Part of a small language model's weights: MLP 1024 GeGLU, capped logits.
MLP neurons of a small language model. Each row is named by its layer, matrix (gate and up: input weights; down: output weights) and neuron, and shows model dimensions 48-239. Each number is 128 + 24 x the weight over its row's rms, rounded and kept within 0 to 255. Numbers have three digits each. A neuron's up and down rows have the sign that makes its largest values positive.
After each neuron's rows, "fires in" lists the words (lower case) most often at its 100 highest values on Wikipedia text that the model never trained on. A number after a token or word is its count.

L6.gate242:136144146153092102115118175109177121111142094139162159142146153131137155102143113140158126156166124111170160118147136165101124140136120103151132143127103099121080117167116147082150148149138096163105139153128116197137123146108145135120091131130101142121135116110110157128120128162142201139133138122163127133144144119120135099159138150108145168102110109107145102093126131155159114091139156168134119156124097097113138108097109116112155129146155121107085096114169108090149135101103110138091119097175155149074148136092122129118139135190131140157157088095112158118170132112126167103
L6.up242:117163113150143125108146195121117122109080119128139118118144105153163072135153123122137130128129146131125147101106107131134118138114099147136129144084162084129109112133160079078114136115173113160127098092126155147128113147116172172133123109117120066128135160100178142123122147131148162157127122124135162150118117108114141136138118091128133120093126116134098116131146134077132141149089129146188143134110128077158148091130162124164088111142139142104117106122128093145099112116125107094136123115110131158125145119156092151143127147154108120122174141175107135119128150117126131116
L6.down242:127133153098123130127115072155111146133135120110114119125129095119120129093081120097121113105092142128128127175145089061135133133159109126106137127139145126157128155147117115179158129093103090111113169122145166138130122128119093116071122113156165130110147119128092104097143111098133089107124136131105116118134103176139160074144154111144091139153099143121140161131156144125113173135183155134125135154155188129148133105111130137088151128080136104154132118144151130142157145181133151126157097007118137115120142147124152105151130127063139097116071148132105116139167122134130138155
fires in: "september" 12, "april" 11, "season" 8, "june" 7, "wife" 7, "march" 5

L3.gate857:142114168157131115116147119134136080167127175122121156140145077084171094142159101107126087150176108099100122137165093103141134110142120084152147173150125127133158099112156116131106099100106145129127103119106093100135114145183133148132121136062120139101089139092150096134122092150136099114133119103109122109144115127157120132119156158119122126102186154151108123131140145156129131140135143140128144101082145135174089131147144122088131136123144133093139132176097124123101096118182167146118089173174167141163161119150117104137141109100136072114132185118147099139103149114134099100
L3.up857:140123168140063090137169097118160107117148159115094143145147133112100123122117135134130184083161132120156119170144144117148112119160110160139119127138141134157162149111094117110175110144118109139110151082137114088111161109117129105135103118151169170112140128175123106096149164145093102123120101115158121150205154161114136135154082107103157108152084129139140087136125139125103132139161124182157089140143119150125106085156140136137151123132148096131175121146139134126141124136149158154083134102101092137111140118112116148107102158112144155117152143114147092126122163127153167121
L3.down857:124137090102109113087112150113098132128129141090125118122104167142109151165091123103139091111133124137124121180123128119145100143161137146135127101132134139104110114104156147131166148156124088235096133128141076118178091097117114091140122135115094118133160132153134140132126124120140090167102100133096142098120127113146160157125132161190141142145105113110122116128129151096133142114095141065142128134154134135095129131117102121127129146166133142098124113136124114140182144146104110081095114095124112161111164130126121126121137187152128109091107143109079104155107106121069133094
fires in: "not" 78, "notable" 4

L2.gate366:135118148131121100092119154168144142157138111089164133126133116118101114132119081166108140090103116113154150140148144139097146155125096172124088124112126151147139148157133172122086143169164169074098129089100161114165076133155160161150108146153153101112156145133079144122101117147066137127149113109159120112098139101146153089123104080116180089092086188118115100132100128147113124127146157181082100137118116150104125123117143125159171125108104172165121145121120118120143147151150125103120134140125134105160128109155182134161120133105094105118139098129071106105151128118169135112
L2.up366:127140161090143158137147120168113127172126135133142115121150108104172097116132170116136107108115143149138141109146126095095112124190077116101120119096105150121136103099154141123161109093149093099130158126103111104122159103110148116147103119153171135154135137113164119104143140139131144149127146163113092126151133144074130140126097126096149154134129184137147143131130158092115113156148112111145092153099123085151121106101132118103126129147153149158103129146144177152155111141057150116076113111175118124136120109143126121108182097095111132156149130126134110092115129170115113165
L2.down366:120184086153100084113125120112149129123167128120138122103102105134137145121147071138122155132141121101128117124110141129157117128072103139133117109107177100110104133156120152093108124171119146135121090141157151183104122135128109171133136157132146139108117128140078123165109106143133142120131108080129172113134113105179122150115153124149102094120127106126128105119127126151120144129091196133135174074120189156137098142139156145160153137100121118146131128134143097094100127115189105129180126112082147124115134121122112127117094138150106108099156140136089148144148133099118109093
fires in: "and" 59, "with" 39

L2.gate570:069094122099089150148119146138133127117156125116080133135123099137149130123140153117131120128140125137139116143137114133121135121151092116135137132166157141102157135154123130153158112150108093123157178180122120117146135122161131135102112113151175120091148114128135123135086112130167159118141138113092100114180155155141126104175116147122152130162082124177093090131145106111125106117102142150157125127062177114130107130167137118134165150181134157155146110129144138146127138105141169122124108110148154130108127139160127128149112143144137135159159118063122109102135130153115134190
L2.up570:069096116071096147127137135136144121108129112134127107121154151163193111121139123118151147108112148103145126176169137147128131102159091129123094103151133118120135140174144136134104138144156099121154144148141178115146146105187130149143129153149180112104130129131131110120101094113142132126159113151133124097136139132139163131160117092112143110148021138128144087129154089120148136133142135129150157118104109129106100124186124133160178136140107164172146134114137149136150142114165150102132112102173147130113141105187159153152110166092120124101184125117129068137125164169164125155
L2.down570:127150091157157147123104120115104116172116133130149110099141159135147140110149086152137126136138104114144122116145149101131078126142109138122117090120130115160070175157126170131095142127139174156103089111113123169132135112093159158138124157129091089150126170116126127084142114111076165129143145148136179107074102130102148133132110144113114145121121092097139118098139083114139123169119119094111141133192099153122120136125129144155131108127120117151098127181120128144133141115121140115138144143146106084161131088143127128108134121084129104078171135147128135177084165146110106102
fires in: "as" 65, "galerius" 6

L6.gate1005:154124148127135138129126096135149144133178148156128101083130167163117112109165159118125138133120149139115118122086112089120158089106162135141164107113116125171159127133110111167153112105113130141152142104111090120170158164124113165115131135109124177111097106177135136170154113090123115128096100113113136161120138115149146092134114136119112140163136091128129122103112126162156087160113148177119091134112151092176138124119133125094111110182149129106108097172114071133141155117135142138091166079128123123099126159092098109066148159176144109112133127135115125141109126100105145095
L6.up1005:145128107107119144118075111108113140098143111103152113139161137148142157176116070155104105157135146116144164089117130110115160107117113213119181088138119123134144117178136097130125104140125120154114104175158135133169172170155121167152144132097145131135123150119116172163159108107109095119141159114132111097145141117117122112102170133110084143122120150142138167144084156106110113156163107115127147173106100117099122098130109122124106096116141149101137098118139109104117157129111100092126145114087134137115149139091130154133096116071130185111128133138110128153136112127133123114
L6.down1005:160143113108129138091144128129130116148140151144128107144129131165149130134135125105093100101082132092127166139140161084105129154106124151169100116131105100127140104089150119138117133157134179149104125122097135145154106149157134112184124130101164148139167167090145130144090135132124167144087130109107139093145093139112107176100143105135147091089148149118144145083129128161143097128127109147137113130118079122094110114167150124094125158120105130139126124077112121167109168114135092082178126096114194128201117116163118153130124107127115144078155115062136105135147158112154112136
fires in: "on" 38, "to" 32, "along" 8, "under" 6, "alongside" 5

L2.gate509:128142131139162106140129119150123134141159126157087121118100111110134132111151112123108138143148126150187145120123111148118142069150121123156090097110112095105169103147130094142119122129095124174118111080129112149141132120160102140153089152120111135112109144179142124167156130149119149107137132109095138116162152137069126133111108147152069106169119118141156152058094120148099124127114124128153126096095174154126119144102124114136175132135166121115144117145169153093153132139140148137113094118141170092130125135114109107131106144142126130138213133120143094138131138104100147133
L2.up509:143133122130132120150173091133153135125132099139141088111119148118133074138156116121088154137138109180135168107086136111136144094154139153167109113137123141111127092117096073098097134173150092138113123070169146143162111153170113155185098124099138111103136104155117132139194098154122105085103114128140156088133161121097113123123079120125101101136142146106124095113096167105131126153116140118137124095122140180140126119142127154115122160104137120120135150128131169091176151166120143115121089169131139121166140139116142149143103136124119116120156116128124078143133178126122110099
L2.down509:126156132097084110144188126116143126138120124124164147137131149136128095171107123134129090117111103165078160174126150111157132184112131111157150116150133151131098105081111086100120160143122092113075094121162119120147125163139147110125135115128168092096142101133179112143145118160138095127154091136165153103131127117139130149134103139148151132118129129131114117163113172094121110151101155107147117159136127142154148134122125142125092141106131151126131109150097108141175123135120139136127114135122132145177155155132115133106093187116128114108102115129146084084115134100160094114
fires in: "not" 78, "notable" 4, "flag" 4

L4.gate26:083078112155109113174086128123173139138098156129101132105125104153129123114152136152085114161159121109110165159134117095105105148131124099143105151131135141143121118131141144123172128132140138149132136129147103159128165115123118109124112137148101180147128102168133125177132104118128103127126066137104174106158125143143137127131135169134131089177166130124153119142123120116117140124162164142144119121101129122162128129162139111090102124159179094100107119144147117162101106104121143104093147106184141103165177128081107141109125120164135094110152171126148152120146114120065104150
L4.up26:153130164126116111130116165147125101157134162090135154157128111093155096128102123128123172166128088115116093153110119121133127099124118114117190114113179142130094176166109153121077146127100136124115140092081171121145124140099100095142163117118141121127130132112157112152085101167173121108116110146118138130076142128108125152115126107121136106114137165161135148137115116132133106138121139116114156132130133087130117121124160132088108142172129106125094124104124110130134055140162112148113128137076108153126143102126117131124150162093130121133099129156131141075113190126123088092
L4.down26:124144147142123117172133108119084099148110121126128117110111139153152124155138137115122084136142129148120131125124125129114115139110085114114152122148124079141136108156121129094122110176133140165154108131138150132110108104136176136120154138151127085099138129146105132127135145100114104117097152155086168143157152131102127158111140120140106161117108158144162133120109142134131132130117137193159149158132107149090093099096133109150095075159106071083100133137142116142130164160109163160142158189117132130105080155121111152119124131155159113157126154155164160172129132099121105118
fires in: "to" 84, "of" 5

L8.gate118:115130117156127125115105088098127165156116157137117107106112125155127127140130159121165127180113124129134076060129132130164117100102109095166086152169148129141137114138065117137135167154106103178116109127150112179121133137181097081159106161095129144093116122168107134140119144088123108118135106105108128177120130113146108114080148124092091137105145122110130137168113118126097117080117129159148117127116114114132078131129169122122160127123146141105164117136114136133088139143133117158149138128129147128075136123135118135133120155131135123078117116099127110120111121099128120090
L8.up118:137142109130122093163126117158103137139128118148128124123165153135174092161105175107088148128120204139154106137139151105116152117190089153127159098112124106118154140114123121140114100117133104139121172128128126144131130094139128138132155124134113082152127113165123138136166126122133120111138126073138100167117114120119095144131116132148115125150133134116178126130085135130127099149158150126117117166087143062119144116150179136125132062119102173138134112114138139140094148149113149122119126146114150099138103146178107117125161118137098092125106100117107122113165142096143120102
L8.down118:142110112134108130137123123124115148131169179144150145114127126138180110118113132158137131186133147112147118160144144128140107140148103131143123128135109126144173138116118141141127157197145145160106078146140087157112112107125128127153187082144111125123156119143135172141080134163135123177063110136119131153149148131126114124114091095118105133116109137144184157120084149151158119169086125170116114136105121124094166137102079115145133120141099126101117080102109076160132096124144102146120154141118125112133115105130118138111102131133104124095135117096107151131120142076102164127
fires in: "on" 56, "to" 18, "by" 14, "of" 5

L3.gate77:095119117145112117101132137114171177152150148120154136154108141130170133101115124136100121108099120125157151094113136169117133103123091104178127093122110128119122161138127077122144169129169131126177117090135146160120106133166104126159090127155085122153123105153142087105099165116109129123086104119130144103139113134098123108098155093125147125099118126095146128106093112161125093126074145119101102137104172133151126121125157119161116115115097197169131162174107136158133150096168175111142146107158145126135131134135177152109152154145102081108168112113101125122188125117120141137
L3.up77:151122174122161149123146149167104133164081153161135139118151129116138142108113130146111135121111085150101125145123112159133111137115152106088133102100143166147108119136172131148137106080120092124142135130124123088099129108081088163118160136138068131125136125162167106117122126127158161153122121126116096111117159082142107113085084136163150120148141153116112102074153118132126120163135109182120104114080144103085182114119154146109112123123118146095102095150152134160114142114130134132066125116163103132093135153147141114087139115109132101159145092087135122126136115165122156148
L3.down77:124144139153076111136122152129126094150148168124153141109134125127141116108149130121109114143102131127140159135112126131168130131119115125167141125115111115144133105161126140123127141126119159096115137139144173166128109129153145079127095138143143103140154151121106130124115137155118113091101134095107130146146135144142146160122149105094090110152111142128139125154094113121141137110088123090113140129126141158132111129113131117148149127114131188162152115101130160131117131110176111152176108156130095140120091146144075140129152132180113109121157169116129142161136134102126096097
fires in: "and" 68, "to" 31

L3.gate520:143143147138117134131127114125136131124128124087124127122127140121142134108164137150122131147138067165171086103116088125153102094085111149135163134132161126149144116124128120137144107169117130098121137116138126144131120125148103159138113107144131137177136129159130171121093115135114106147115104108125094106177123079133076090136096142151114144105128104182144117150094149111062129124149133143109104157115136142141075102120152118136121096112161115137128129129107112104131113110104126052144124100094163148122149154076138138098114122135119163154135143139135125090162095083072124089
L3.up520:133061177145116127165137114098095131130149138070128137099126114129115098104117113151150131110122098152152131150136120174142065133145086148110141176137130135101115142192102116130147152124100144128118096128115114147149142101107104140147100127126146123186126068143107136138094101135127102120146097095113122103137128124159140110118153133098138095145115128105139135130128110084104178161128127109126146132103116144138128112108103140128081130140104095148060126119109120184140051120131127149127091141106139129104142139140121152163152146135119156157116155097101133111100136138117148134
L3.down520:127137057100173161114120135114163117116141133149138135112110137137150130129130144104111121099124167087119102117126123096104136123074135135122107142144152116112134137103123116144145142132177143128136142114089153114113123125151143106132153159081134126154135168101103136098110161137147149121140165172095174101125136162129121167147153096158062131136120115114153138069132138109149087143144156130162121145153122126085146157133126149166158123189111111109144093153095164107136176128170112134094149115151092116153143093168121122121137165148176118114141095160154167169108142074115095110
fires in: "to" 52, "for" 20, "with" 4

L8.gate817:166156132147151115186123108119144112124151155121104162148113081119156147106100139118136116108171051098141124145178150099106144151101133102144143129167127154150127136130117196101154133099139146120103119101154117121131141094128126141135111096102133144137112159124142094129119115115135150151126148141129145166111140168126148094150095092125130127164093107149131105086136091105102131101135141150131177142090121166128115122119170172097128107164151129123125142149165145148117110130139108128152124107151109120132208124110143124105113111138093145084106141082112151137131092134107116171
L8.up817:182113165128079119153088144111133074091107129109137108124117095121149108125137104114102151149116168086106112122168120098126140142123145162121151130156144113125141142140123157110117112120083135114092169122125160129144134121160115116101110171119116131093069118158130128139122108092134160140136111132152138145126111161131108136093137121128107099093150150144146100136158160121125136162052140120148153127145152164114119091104109108125092106137148141144158107137118121129111141160110100124178121126110126161129137117109117134120157139113139094137106138147129077123151131117133080131
L8.down817:102201175110154144104101110101120158129137108099149133178102135114177158168125165107146118141140098103113122111131143081133156102093095126103111117091122106102094157132122141085075131131112076100123113117165100116181109105158128140132112129121084099109140112132129096116123125107154112116132146131117160118144148090120138128141139127131124147197090148161126103139125133109097120092082126105176184144127129115124101116119153148111108118130163104136151121120158104133125069134183145150129115107127121171118102093100109137114132144145103149140126111104115119121111147140142125150
fires in: "to" 39, "of" 11, "decided" 5, "instead" 4

L10.gate520:111099176162081106148088132111099137125139087139061170158094128139138130101124120127141134167154113110089151118155146087170111142151129066139143153134159135134101125112132166103145136137143144146124160118125110162089098117142150144156109116106106127150123099104114145147104130124124139169113113135122145117102161141099131157092120125095116110158175125105139135126142134183137135133150191167135097171117157157155095112145134111105105111145159073101101168117111129158125090117144132114132111151159126108135119121132124129159130107134104123088153091139127131079101138099152120125
L10.up520:139149111174139098161107107102079105103127157140108118126109131148141130149164169080146125101163118154136142116115078114154129103128134153126122169138127143170115134074131098144101074129107158117069104096154142160110170141106135145114090076150131145146097137122138162121082127148151101142127104079141122138169157163146118143135124125155099115147139098099112083133158145133122108126129109118109126146101139121144131141119150131165151108129205133082165111111144135125171123106140117140080132121172169178136139147135100117085120161125153085099132095156138149137136153143163118162
L10.down520:101150143135118153110107144086131153133124160115118150165112158148144166099141128143179154175103079170077155112120118121156128128125104130166125149133125100090136130105140163104158157136131124114116111150194096174095103121112159128125160129149134156150122107134142176119168081115146142160086132101120190142106151115160162154135127129139148100102135098129127168125122152159117104131133166145114177158128133149162114118075065103112123080149171099138126128125134126126138102118149130094113116148140123105178119104160110137136141101129093124094145135122149127111130068118108165095
fires in: "from" 43, "in" 29, "by" 10, "of" 5

L3.gate929:121136176139154148155112160192147118064126180103111148163145137131156133117101136123134154117146111151105138108111125109152133189126098160145143133149118144157155126120125076134137166105160142120136108093153157145118077127070184131138143130149176149105094128136127071119150106146145107142107114101131117172094132087146144124124147155117117120091176130129118142126077153152124107148151128126121100115102104153114110110109116137107103141129129091118132136125088144107134139109140173124154127089096151121112111106102135119123185138126119091088171148117067100155114138103125155142
L3.up929:095157144143182117137165154138106105160118097118127116123127131119139099110112102089084103126134116118114089119101085121171101148109135141076121077082113148156104132100109158168094119136123164154104155085116106122104099135105106147131148143186131153110169134147119082171125120091147104119095109106117093148123092128134146140110163118134155132098114139097139150128102152112140116136164148150088109149109118097122180110103142158120097112111142145079085162141139120141151164112119159109120156122131118115118125138141091133152122128100117117062123092146102134130130141177147135110
L3.down929:123133127134094141140091107131204068159141123141153126177125161125176156131107154152105132138133133105116149145123160136107146118130128108158161163171155113149140130169127138108141115117113114117182090158153176145154136171178144137120100085103128137148097143093129150112111128125123117122122159158138162090159165151099138124137079144095067078138113114147111109129124113163159083145134153092168160154120147134103119148155136127137144144163143127163125113105151119121128107142162096173136134152109130117162108112119134111111154131176126121110148160100166145116122117131127126103
fires in: "to" 48, "international" 7, "against" 6, "products" 5, "file" 5, "f" 4

L8.gate336:105126118146103119137097100123093070124128092143107114145121134133147158099126129153131193146108087103122163161125177125197156156147120092100109141131112182149113128125118109162125133116073113153097143125114116135112156079172108098094126088115103146121102103078093166159135165144109151143129146132133145157091115157120136105062108111088089136152106078133111140162104107152145093121116122162146129127131130134113155122164158178162126122205141167114113147116097109125091150154160113139184157159083152137171124111075124090137133131110102095088119133137134165142109134099120156108
L8.up336:151136138156121098109124080135149136165112108134125174112112144149180119144136151093144145142075117105143130173135126135115131107130112085142076121160120121073157144130132139128140153136104161156158122097131131133138120157125132109189075129134122113170132134137153101166100127107129131091101135125171130125159131118159105146121112116099101156157134149136128163130142102115130087123086131143123155124119156128114156103150147096138070143112136165158118115078186135137080134171168117134198114102115137172144194138132137127117144123132113102121127113141131147102109188114142104067
L8.down336:181170122108139139123142107152160155146132147123132129121150126147157114125108142141102102152119161118108109177133107101098107129111155071159125132160125138108143160090106129155092113201101130147134125119193156149135135124148155112152128105128168107155127126106163130139087129119120111137065122168130141108151134110133134094123079128113151103140106198167123129120139164138166111103088141162101164142142152123141112148140110077131147100139113130113127119145149118130114144103139106149126098145142115099150148127139140109127125112153116126139115099159148114103167089107151071114
fires in: "by" 72, "of" 5, "via" 5

L3.gate401:147112149119182166103119103145146151138117160148107146166142154157115137113122140104113138133123111144109127131112113100132112154131111140128129163137141088117149118148127162121151125120151104133150091140155144136121182149130117097124153133170141088093141148126171130131099078128163116156103130146122132098156127091140155158123121109150086123150077137117117094124152136123126095117093161140125170076111124104116116150157130083110081147155148129150132133177149144103141137111160119137163140113198137133098120126138169096090185121074116119165126134103116114119099115157146086125
L3.up401:113128127196129152119091158138098157099088118082128116113126131117112159132115120146151122119155123129077094141131131171153158138115110125094099122133157108114095152142104127075130123165144125142144119150160157149134131083195151115097128145147108150127138133138144104116121092096148091104123098076122129135210160102132141086122136124130128096141132109128105121141132108133087115127191102103165118168102120138141143135142100123134063126143124115129134152109099176083156106129154145117141120115145105112118147122112145135141146092138109187122132098100122127131195091142158159090
L3.down401:172113110129160119098104143124136098149138132155114087103144135175115091104164139124112117123108129155163151123126078130137109146176101119130132103107101078141131126165162112185118140128107110139153109122132144129088110154086106123133143104113149114125125119083161134079141161135116130153156146157136147141082075135108132156157143171102089119080104143115166119137109118106174132152097111116094122108168138127119136107124179118145159140137100148125152113132127130150115135153146158150145122135120129128126148116140133091106135129136170076144122161162126149151076146106099122079
fires in: "as" 76

L8.gate535:140131119134126072189104122107141130148114103118117153121130086098134151137164148085133178115110074120120102132135142142146080120126140138163131139128152133102137121127097168147124125103129120083140120104130125139124126164142131142114137095128128149115111131140126142108150061107102134084110093081110148137159131122099162115119077170167141136145158099108153173144117080172114106092167143079076125086139106120122107112107165126121097145159115120103086131129130116095113139117144143125179154186124113171145124118122133116116134127110110118130122127096138147115134112086115145144
L8.up535:133099154130134097136154141116089152167117142114133137154180120126095128135116137111088117125081108139156154160128142142130125171094134088103105128075109136098126127122101151123124147160135107151129171135186104140121139117139084129090137123165107121122141117091125131162148164099164109123118102150144090125160088082153081128122163096099133131124112145163174131121138140166152153123108116139121132159143115129131164121144122167166135120148119119154098149113142097178089134134131101140100100148128138128137149100130095138110140112093108186121122141120111128125104156123116147131
L8.down535:105166117157134117130153165131126161135135156089115145115137131124142145139117117199156122117141133186158108069122119150126102135137139120131154108163132108065131131135130128127108106159182121115186129146130143118096161055136096146096122103137136130122096119123127155141105127110125123070106142172110127123144178127152094147187084147132132088048133104144109139143144098101116134140123113164118118090129135118089128121111137154145121162156138120092149115132111120136127064121141128099173104091171139151122148129139081147098112172132141107161118087115100138157145120109125140088
fires in: "the" 34, "one" 23, "his" 16, "two" 5

L4.gate503:131096160092096139141123107119142140165088137093130098155123100154166135148141136142126082146114122146137092096098098138157078123109127143161097114125140118156122117127135130138163135088129112108130097098161119123180142140122172068147127056152123111130089121099175113159093120164139123109111089098130152134145171085120137095117118156134140103138133102107138116146114118087115100146096184129140083142093136153124119106096152148162109065153162141090126149136103156163116140143154170134107148154126139108141130168145134133129152116120108108111136134165136168077131138080103147147
L4.up503:112149126135104142159129147137127117120122158092150118127145126125125130097164133132108123123126105164115145133077138088142118155115171095131176132142124079159136134141121101116134127143126144114140125135127124124139124130106083111133163118122120150139134136131105150089153137135112135113099136121131136131133141146138109113060126159102147112200146132165133106125118166141206118161090122140147122132119116103112124092115167117101094128165152114177108145131122117154103120136133130118139138137105163114147145146046099060126121143089110137122133146132102095114101120096080094125
L4.down503:171135108091129132106142130128079124127130100139115135106167135144125123126158143142118128149101144153126109093169101169156097115113183167165166089116107103129162101135140142114120110111120129160155142160153122110180156148152129159108123116111158107121144108110143121160118169145154108169111108111122116121142116098105129100158125158101152100120136122108109075137121119149124109101107111115122156122113174139130136125126181144125152072062141149129106141112160113138123137108149117153140118129123121127159119136164115163133122152147128128137141169180152174120121140126106148109
fires in: "in" 44, "with" 10, "on" 7, "at" 7, "to" 5

L2.gate912:125160166149090114167092170145129141120150061122108128193119136125154131121129156145146141177121112106149087113108116098124121097145114066133089140199159165151105127097133179152151134146114179136103168093163109128146142162131143115143115120158113127151151139148110120090123139127102156129107136082099146109095127133132124148130137146113132155121119128206125109150103128139109134179098127124108146160145154152140122126156147125066110136127123131143116127129170139146123148129152120118130121135117177137131109119115102136137147124131128107122134166095161107104152148123107168122
L2.up912:108116147165127145127135130163148130164160138112121131159127110135135161100121119113124101126133097125158151129130121167127101109137113110063167123102139132103182084111108167149131181134094145112111088106168095124160120112120108146123128137100141161165147112106144145130154078139115128115119115163125058135091138131116114122152131130116136098114091091146166102139112114117095143121108126173166089113109139120124089107172157120098146118122155144079165074197112109111146133113112107105141128168144158165116167126079133138147148137114112134156160145148131130152146111131102091109
L2.down912:172110055144118106109119085130105115109124147140141124124132121174179093181138156115122112142148159148075175151129092130148123167095140118158110119143148065124133142158094123107119143166152136147154113137149133126111139122174123124142155134123100087135112149128096130124093146114138155129107143121116186126147123147147126136089099147115091156146135104127131132125130182125130129110171163136163165136122147108125127155103138108145096103146110117168110151143154127138116190149145137125096130111104133106142119107133138102105084096143099101102123124118151115127136099123132152089
fires in: "of" 62, "from" 24, "with" 12

L10.gate117:103102114125118124122116089152115129106087145116148143136115106145146154142124131129129075103122124081176112150098166095100125106120138128138115141123122125088139108146118133167117154120101141130108097090110112138169068103160122179143086134097137146140102120097113125103113101143170093133156177090134137120104153134137142086145136165118158137159148118149144137109129145127182140144075152136145133100164183132161095126144167129123117133122165125119136099122090096112155148146143158123133138141120147112102139118125146111067124140148121162126099131135135116133122100089130064135
L10.up117:155090112159105104134128153124149123133126110156092107177132121100140096107107172054130115148124118149109154145118096094134090140117159132149147161134146152145155153127159154083132141093133132098116143137145096122111116136132100113126098107151126123167106099158143123124110148088134130147125116169091151121193134136077160154137143144166138112100091101108132098128127160157127121125143130093124106166103132130141141102128109094123108145117167114149116130151147113128162130148160151120158141178138126114134130071187161131114161122157157119093150158154117109125129112092121120150
L10.down117:165151068144087127133141129129146116103114155116123090133150149144146131118146130121106140124174178139105103186124177069168100140127110110152130145152146117136137142143104126129125115132122148142102099066134114090131075138143147147153171143117139145132108124113113081116184147139089113160080138144094169115122121103148128109165125153158158094129131087073115132098132134131121151123151082139104152104115114117098141132129157142119117134145127172059123100139125115166136173144100180114119153104108114151140135140076145098101116133100131145142152151086141083119124139134113156102
fires in: "not" 34, "t" 11, "remained" 6, "never" 5

L3.gate774:156124160099162107088140151163123112146117104130143121140117130117098144118121146100131140126145143121162128114108147167125127113122099154097123128113121124145124095194130115119176135142104156122089134131123156140141142096125137160063143144133103152147113111156111086118103119136151134136134144169122110080148105137136124088111156141124171171178132129130108118091087094130083133117080133111111109117097153114097155124136166102127081098153108151137157131124194142161140148126165147140086190139189101133153116129087097123119176120097128120111100111106136137101113086126097172121
L3.up774:085179152111181128096091151062102106153111106122108106120133126143115136088097125155133149100145097099163147120155158156136127121172133157107138135122123119142184138117124134103146098169124137126118141126105137090069140157157144184131103114126133128128128141147156080118095130150145091135092113144131108101179118134137135098131121111112154134112167116128111098130137154150107154146094154150125103096077146097095116114153160121131115078119118136148170113138180138135143156135137174108103137115173094138151162132119130113129107145132122148128119116116124115119140134147136111164
L3.down774:067120149151038083163096085129146112113183164132137129148120116142105115108142076111116116144137091173140142130085107124167122110137089143141110123141135132130108150136118124126090114132138125150118103120123146154124131153134111104120106121203129141152143100126093120146143133138089083100124091114151102102118125096142139177154135142124143109115125117114142117141136115151140106154122134108143153132144133157157090126091141132167156131108104106177137140149096136097128118126207103091141099119097106154142132132185091122131138126134154103148185152130117139101152135080108106108
fires in: "and" 100

L6.gate274:123165102171112106125124128115099148065150147160144151128088122139154118128158136140103099130113123137081114180127123106102115170131098109129176113116163132167158128139130137126132094143133143150158133111167145140151135099126173168133134128161153152118170160119138174094118143123116152154123149105100128129172143097110171104160112146098143102142133124101102114080111107135165117128079115157143112147118153134170117128166095099137156129164143141179142163137170106134158125156135150156109173140097149149144115120149146103103104130140114163112183126108126090146111116070104218109
L6.up274:117161095151115128134141099152111137167100149149119139140104171161084142130157132134131130162144095115084168066140146157128126105105132132142134150119148116136154153141115150122082132157099130084121152097107130112132115144137111145112144140121079123136105135118142159099097114131178156144124097086102125121136141135069082127080107112142056165121138100129127129154137147074124154099080166156117147112113145123157121144131098154087077130169188125109143086130112109109094152151134145139153138134145180108164110149118172123139122118129134183139146132153115131158149126063145130114
L6.down274:150138139132146111125090139137147123140128104146123134131163100099128129083109106113125185117081175147114144113103155106179103130122125097141156086175153151197134122113177106128138157131119093137110111118124160128138157160139105151105161118157133139115136070115114111137139122138119093133094095140135170061105123139121118166124143112133161144118138153150133144136161134130100127159181130135126146120135144108123143126132142106109144152129127067131132180110154125125110154119132142116140119091109105123147110124174098095148117132150068106129131142112087151158167087154140103141
fires in: "april" 14, "august" 14, "september" 13, "february" 12, "november" 11

L8.gate584:103138173113138151130125116082159121136151119145086128156089176143137128130137122160172107129146057112132152162155137153197099118107093155115086110145109148143155117136111151168132135117146168149145130105113099139149143124124159155104123079159143128120083078149129134122091121115118114125135137111120171104095094168133123112147143166161154120142111105132129104130117127141137125077155110137107162169107169136171116116143141147108149170159155138147108124128098103131135144170134161137105163151139138163140118129116118107111126123123145098144107119111159148095170133089159106123
L8.up584:166123117161095105112088155137128104141161133120140176104122171108126154122089148122107158111123117113136142100176120154112111079104145094147154104123144123155182097155155113135144148123143128147142152096161117145131115104144130109123116151102112114135170125151157124115093127156102104129147149130121131118132146124145111148128136142124130148180159111175149181110100124122154175153115126112153137069168129137099163101146127128101109133142134109144136121106092133103119114123133154160164133090117140137134126089141148154141153156173136155166121114164180108147120157152117131123
L8.down584:111180172141171123101116088090126143129133117147126111112122174094126131138075141137140078093127096104157109119152114139169072168116138109184152110133107144175074103130143110118157137146130112180147134105109133169131129094137124120097128099115109114091121164118184111152126133118156144146064100119102152091146121117112096123128095108121131133139142146127081103117133137147152144104089102144135172113134120197162113090125090128123137101155127127133125133148162117142114092148126135146175151150153099137142139164139128121123129133145103124114155087080143144131134159100124169125
fires in: "if" 19, "when" 11, "of" 8, "said" 7, "believe" 6